MLP neurons of a small language model. Each row is named by its layer, matrix (up: input weights; down: output weights) and neuron, and shows model dimensions 0-191. Each number is 500 + 25 x the weight over its row's rms, rounded and kept within 0 to 999. Numbers have three digits each.
After each neuron's rows, "fires on" lists the tokens most often at its 100 highest values on Wikipedia text that the model never trained on. A number after a token or word is its count.

L7.up893:461495497485507441495532499470487480486510494465527504467493493462494468460455516486489442522519538494526510502525502531537485513510452495526480523513503432489498529469468495542517479478474483485501495506525453514503503500492479517529484492490514519465525463520465485512491531467525461509543500492499496492512513532469528505512488532546492453490524482478566527479517521539485507512456508485497512555502531523543531482468508513546465462494541538500545535489524490503481508498467498516515531504472485500497522519510503490548492476483495476477453549488531502513473474514500521484
L7.down893:479462514505453518500553495506584525507497498502505488485490551522539540482516489483535511559515481476513460523501514509528503484536551516484498490529466490529490553521489522482523512535524499471506515496485492487512493513502488467472510521508457518562484521499508506484523470501513530521499490503514455526491489474512504498467497446506488476492505521507507530522500512497480485465500451490490449505498516484462466491478448472460532489494468468516503522494539511516524502504541529527481468485517488497487430514488468496502510492475520494483481469518495534475474523534490526426
fires on: "," 40, " and" 27, " |" 10

L7.up1399:490480431486517511495500493526474519516500488509488495504524505522509536514544554558495518461492485481519470483464495460480504547458518523474550495476435487480511504495493500530511484481517482532488517489471461516504470507511514481492497480484460534527522485492492474494545495540526516515502508531494543507488534499535591504452477539514503481488534478499497496476529507524504496530464463467529482456496516508528474515503487544485438527503509521522502472480532511467537459503491494519503515522495496511525491461502489505514458491522503450532484491507497502488458474516487470522
L7.down1399:489545458457456494484509495485472468525504510524557536474446515493484451499508461485492463501479490526516471484504497520537480532489485545441493456534495513485483489489558538530517468546495506483498467492515477539547487462494486514510503498496507522486510473518473472456475523479501455507532502503530507529500520514519527518538516481512496473527448479512520503539540498515453482516487499496530559518474515530463520481504525477483486556521495510514503481520509518448487509492505516484519480478515530515542509485480526503515522472494522515456470459483498490466497515513502511493
fires on: "s" 20, " the" 14, " of" 10, "ed" 7

L2.up268:477502504517507557563505525497530519492485541479473541493508517504485449457466509516523499476511484478541517504484492504495461517492478541491501480501491543489526510503500493491519476509500472496483492514486456534534481548496500518477488515524493488508533531488528510492533499528526513482520505485501527488483462477499462470524498456527501518482494509489500524497529484501481509549491498499456488484473484558514474439484504491474533515521500482458504438508444482474458478530506492529475556528475533500491482489534476481455503520523525481463497546479467495511519506500425468468
L2.down268:514515513444465476486497505469500439478510484504461505517489514459501490511507537538526498577523485516496466470505486508535470504525455498520528512513471487498502492484491522546519479484525480534461526500519494501499509500478495523440522517510527520525532513503518507525480532498501509456461483481514498503541509543547508488495485441478516459497515526510485498501458479518498497513487496534529492497490499415480474510501519499514471508475487484503557454502479495492476530467455505567520496500510460491490536500521518511466492467464518543512458505485523521495517495509534521485
fires on: "n" 19, "o" 13, "ed" 9, "d" 8, "ve" 5

L3.up606:478500509509433508551511551540489484492491491509518531484501502531455507470460488513508505489477501505529510494532462515517511493500482494489474432486456483528527495466483474538538511479493496522502552493534508517548515506487510529483493506531509515498484470544527468508507517519535474469517550492520515480480446548498485519445492499492515470501500534477505538484507495488506497523526487488510504504517539540480516467487525540480491439484512498513495533463461515471525482517497526529503501496490516485480512470464542510481489503541505527506507540479469467468499479440439489508
L3.down606:535489506493478523491476443500457507509493544502525528515460539484514473534484507507498493517473491498492502459498583524478483433565461505498515532531540485503527493513476531485469499454520519520467519500493534508527523449452492514527504500453478503519531492530496468519460552513503527454486496496518498514468533514491474508440506503508501518493496547517479492512478526507494463481491516527514499505496475509462496497464506508495501513499531504513510493491502489510462473461458513521506511477472490509542505518477473508535486486531548471461471490519525534508496472539500499460
fires on: "n" 50, "e" 18, "ed" 8, "s" 7, "x" 6, "nd" 6

L7.up503:492508506492501469471491537495513529498511509496514538487481467488475481487502477494462501496496507515514500477480541495460502539536497513486484481466531518478485513458496528506454570486508486505496492509546475511477532510517488527494500495512479521510502521540515469510532511524486480503470491493477502482509477453494478537494490547523510533487492496487513474460466493565486466507546506483493501533518525529537431512499491526528495497473486496507535523518531517458495556510487533501510558480529474489499462515518449504529508462474503435493436455519527500526442478515496523508
L7.down503:505471566482505528518538491481512472531475486461508482525507504504475504464504498524510469544461499513490557544482529468524469529513520460514529521559438482517514527531492490473524490508527512510501482507474497492527498517512514494515506484504491469501483499518512493520465525531493540500474510490495505534511514510495504470459536443499537439478515449474503519517527506474490485512464503516537521471500511476457536486487465489473491493477481508458511487473475497498536475512499509486493465488470529478498471489512506508482482496550553545483535526511465483509574488468486469506
fires on: "," 47, " of" 11, " the" 9

L2.up49:475462462483509485445503452527524544503481538512499527516472538466562535498493522496498472523503519496493528505546470479503485475533505453457495440520509519500489473525513498443506546473480504546507517501459515475509520451524496518494504482535497527473454509520522516513519539512507502498503496515520493500466512537483470501507492517478571470505484494479468479535491536504501511472457494482493489488524526517537464545474485495483542498503471487536525469500494493547521480486499525520525450508510454487512508513457501511521470484506489487517531461512466492459496486480503512496
L2.down49:502504532485459467472516510481516520502525520548498488473514520511517495499475531490518502501504540477541465477499464488513517446459477548546484498490505467490477499491528476541504473509480497476524498495495459483504523455505469516523507525478486465458536517487522537522507475509475503502481466490479526476503509494494529482438552520521481515478505484496478490511467519496550528517500524512500514544481515490497555486529535457516496530542457505474485472545499532487476490496487515436541504542524534519501478487525529452472464491517494477475496516529505452521512488483497540529
fires on: "th" 56, "nd" 11, "rd" 10, "mi" 9, " third" 8, " second" 4

L2.up798:465488526506479496494500511515464519496495470514511507495537461536477498490472479507493514522494486549512505518511535475488523519494532472437523493478490506572514470447503480505473527469477510504540522510484512500507502527463539548494513522506503524482471504565472496519500550480514486469489515520532524479518476490463507450445496484473509451513460517486492498504409515481483532517508506464543538513519514494528487514491504511505495501496525499521520451491513518555492534522452491514482500497504519456489493521502514509505475532482490480554459515472548497473480496498496486498
L2.down798:491504485533459532481525509473506533491510548536462503473478506499497520516530456512554522480503515508498482480485491516508482484517504458511492484519457477476477545494489506496535476491506526486462525523539492434496502483506516505509505496524455483500547505480482527508512526509526485510536483476488459522503548489543476515521484480518501522464508500468473477518524433511507531510512500492479499512444529477455470476515503553502494490507497495451517506492525496496515506445512555490497492475460539466494515544524530480533495489544475437503454540476525507478516486491509528512
fires on: "ra" 21, "s" 21, "ri" 21, "e" 9, "i" 8, "ent" 8

L3.up341:466509482471480470457482463494519488524516523492528510540485474470504527491482506492520522438498516478489507467561485487502528496481501492532557513488478477507514534457507543538528480476494516535538491475538489499533503494508486509478542500525493520506500496505485453490545525511488495487477517470533482510501504528545460498508494507553525514492471516478473471462499474499510557507513486500513495498491543548505477511497469522493499525470516492507567512468477509474487439473527511487471513525480543486534458455496469546487492459515468514513452510483493470513512508492487464476
L3.down341:489444508482497494508485483475467516509558482530515501484490499487531467521491497525532520477514505511560502479526498509529498521498487480488496496507558490496514458463473472482492496457548488496452494473486506489555498498488503532476502441511485472525546496510484526519485494492486518466468524516490479520489496504479532513485488504500452512531468449494486506523529499456467506490529533501483479475489495491482492507470512502540470494491491528521575526544487524523493516508504533522509431477522504504530493515504480554511472489539548493544439499458528474497529519529506490479
fires on: "g" 22, "ed" 12, "la" 11, "or" 10, "e" 8, "re" 7

L3.up196:476532528480477531486505456481548523476442512556461492481566512512474557499526503527481485512499504519485501525518496518510512457542476508499505476492519466487504485498479529500487548473485515456472522491544502442508512504498469498545492506514503497472507497526458492513505467467495554473502497494495511492486499554485477540508460528512487456496511525497437484485552492500506497496460480499498501510497474498488439511509501510499530541544488519510524492499557501516526478489490496497499512482460474465518512496534497484516510529468481476463469519516501502454468478515460539489
L3.down196:528513531499497471498539494497519497484483534542477507539493529483517500500511549473477430499480492479510509497532479485519475445507499466485488479543502479490475488510516500505477543468456536518439481466495506510508516492505480463475488521495544496485521508470504536513499559508520487503514550472489552536480508504503524518467506543438515455542512519493476512535547505514525518516501484509527522506498507499479491532505518501458467531551483537491500479515522508489512450493486479507476431508481522467515505503500510475485509489456451492479504504522461496542486460479509513501
fires on: "th" 53, "rd" 8, "st" 7, "d" 6

L7.up687:499505466526472499491497512503512488483507479500462476470464486512505495496505501466506453496487556475541466521510517502487521478483538517510488503532467502484459550477479463467471500480469539521501493458515492587435490535512456452532531510512512500507487496508465495486487484502505489461499535525580522510529499540525512510505489471504483496481491530503487499456520514546503526536493458511513490501530485485462499476482523503512466484480475462496485453513535496520492486489481469506504487479522489494550521513511523520560504536484519495544509490529534501501493461525498539502
L7.down687:532508509551504468444488474497493473511499483504523482508486472478482501538494551515459473518476528476488540466499493463488542450474456494509492512523537509483516496511534493466484535459542500494492527529491483515551523528502506463478528459505492465507482497486516512455494522481495449465462503510465502479513488511521499511474471518492481497496489467540520465543478488476476485545481547505531516548501499529485526513500454494492463524517491531506489481490488514503511540494490509527517483507478491514526535508538468467515444507543521521503537536516478512480530489502559474526
fires on: "\n" 100

L2.up757:500494523493505508488571505534478471488470515530478510480498516491500507489454531481548490483499471535496472499503482491485497495530514514506475508492485524511490452492433483483512489509471480517528471470533506435558538502463509516460538483487530488502480502469526478501500517532493509547529476510447488492505472494529499507492485513469518526503504508484536465528489485530498503505533454507496545492502478477501478513523484519523492473504502542512437525496477478454442489500501480484524528498547464550551541493500539510489512467538508524501506520489529451485489479513504452518
L2.down757:496483501483487445450499522461537535482520510483521537495533496552477500516519505553485510510534525511493501502477527516505508465470495527512492519480561445521507534536472523529481475500468514514507531537493489461534492465479476475483468487489453500480495487539466479501465530502550532453516475494535488501544486517494497489449474483544504486498499505516525463454483503484493511512490492533515465477483519483526479518535455525507512520523503516494503484480507493526476531552491511476479502515492472468554492496484466472499530497507563486515474491537486500528498456482470481500
fires on: "n" 37, "li" 12, "red" 11, "ed" 9, "in" 6, "mer" 5

L7.up1261:426535450487469487515504523511494453522512485500495461504502486528538488466466483510472486545501496447508494489512495484511500500525496498559515491481539510499539471472447495521524536482505487528489523497515522520491492501505502511474491508459464480525498535487470483506463508491530483538509472497505473501547501524455504504487524512546524512529511504446483498495478479527479506462523480520516508526482500476508525520505547521530518470531487503492591494513522519507462489437522534507470481490542499484490452535502516494530461513480529477522463477486494500539515497504492509465
L7.down1261:497462538464509520479569519484459519511520505536535520497462511467477516533512500501514470503478473515443512505535505519538486513466507499470539487443490501452452556506518495477517527541485542460488431490479502473491558480529502490501499487514473484526491472506534515519451520484461525507470533533549495502470516483481538525485505473479497465506512500483507512530517504499488498527494566491488507504519508486528495507539456477509512503504478500484452500510504503532518512519458489511530494492485501506492520468494473464489481504541476535497496510533484523511483455529503488475
fires on: "," 21, "s" 19, " and" 18, "e" 13, "es" 6, "." 6

L2.up978:460460484492550496488544537504493580519495480489492480501472517526490528494521478488533477486477505504475468495515488512491495537512543472486517462487486511493534480489493495479531512515459509520479514478552501494519463472488501522462489483522520488510531458518546534486511482523510505510484534490501505498518465472494485470452531481502560430466482496514507511504528558520526490486516482483505493469498479482469548476552470524461499458477528472446479457472518504511499521520509488496531508512502519519504532486480521542460492486523469488507508520469554465478496504502479516508
L2.down978:519515431482491503493490540523486493464506503452511502521466510479494489549496509522476535544482505488490545485515500486482487501508490551483514511539517517521479510462510518440476512504522484519471523506517490489485497518512526543406471501528494508499549510503489483533534527438454508481529516516517489522473490448490477520461492498503509479527491501508510495488470564509523488486531510509526507465530520473506491454487506497451531516549500495521485499498473520502552488450526519520495493468466531493514463498522484490493510494523459517509541474480490484493526513516524466473
fires on: "n" 41, "et" 14, "e" 8, " pre" 8, " among" 7, "re" 4

L2.up822:517482466512526469465451442461516501480548555472486498506526512472459521525482504510486459516507502482497469499516518489465490475490477473531521506468484546509495454497490519536494488485495508515489466509537530489506500502508529545507502514520521510479451505512539514495503509528563510521482510487512486511484496507506459473526431529467525468495456465459520490511501456516502502501460476525544495481512519524495518527480469529443521535537541507514481453507544514488532504527506486500517520485518438519535494472507521520511500503533522484486452512515511480477484504465491507491
L2.down822:505493523478486516507525539488489534486509491485494503508510520514505497462503544506504494522530491485474509455541475509505495515522502455540525524536525456445485512481468522513520549509490498500470465513497500437546514476503452446566492523495475500446521523506514507507508505492489485529500496475520485510486470494474556465515473525471506480475467505513536487547475520464540530467491515531500520497486515467526537469499496521479532515534492529499491430513507530539482504469502476523524532480458480501456517508478485472516482507484525499498506488477485483517518468508548527457
fires on: "th" 49, "ing" 9, "rd" 9, "d" 8, "st" 5, "lo" 5

L7.up1318:552487543532508484481512511496445493545472469509492477473474461522510491524507511458530468499488489491483456545484537476538479510507577483578508517495490489505481514501480504500489524459488547451460541500510479489445489549530492517526561529478507482467485485517515501498469478482470526462515520481514500475524516515484487496452488509507483517529480533476505499505492516513515509483527512510508487511527445542473494526493477541496493490498504511478523458488499528509495457494522477491504482497510464536497484489513490533493482505464479509473520486525505473543500473490480547531
L7.down1318:522529515517514474485534499499456473478506498498475497498505432472497532518542563468526434487465526493489505504504527507459546504491507515491547525530541529472498455512506462513508486504534536469506458490523501483530487458488507461511482444535480487503496489477514499505482463491496479498515521504506529481532566515518517538504473474488497515530525484512461535480483524507495484504508494494485538489485506468482525495504491527480486486487472501490524467491488531521513458537476531520556496460533516467481504512498504463544433524488481462507519492542507503528481495471508511489
fires on: "\n" 100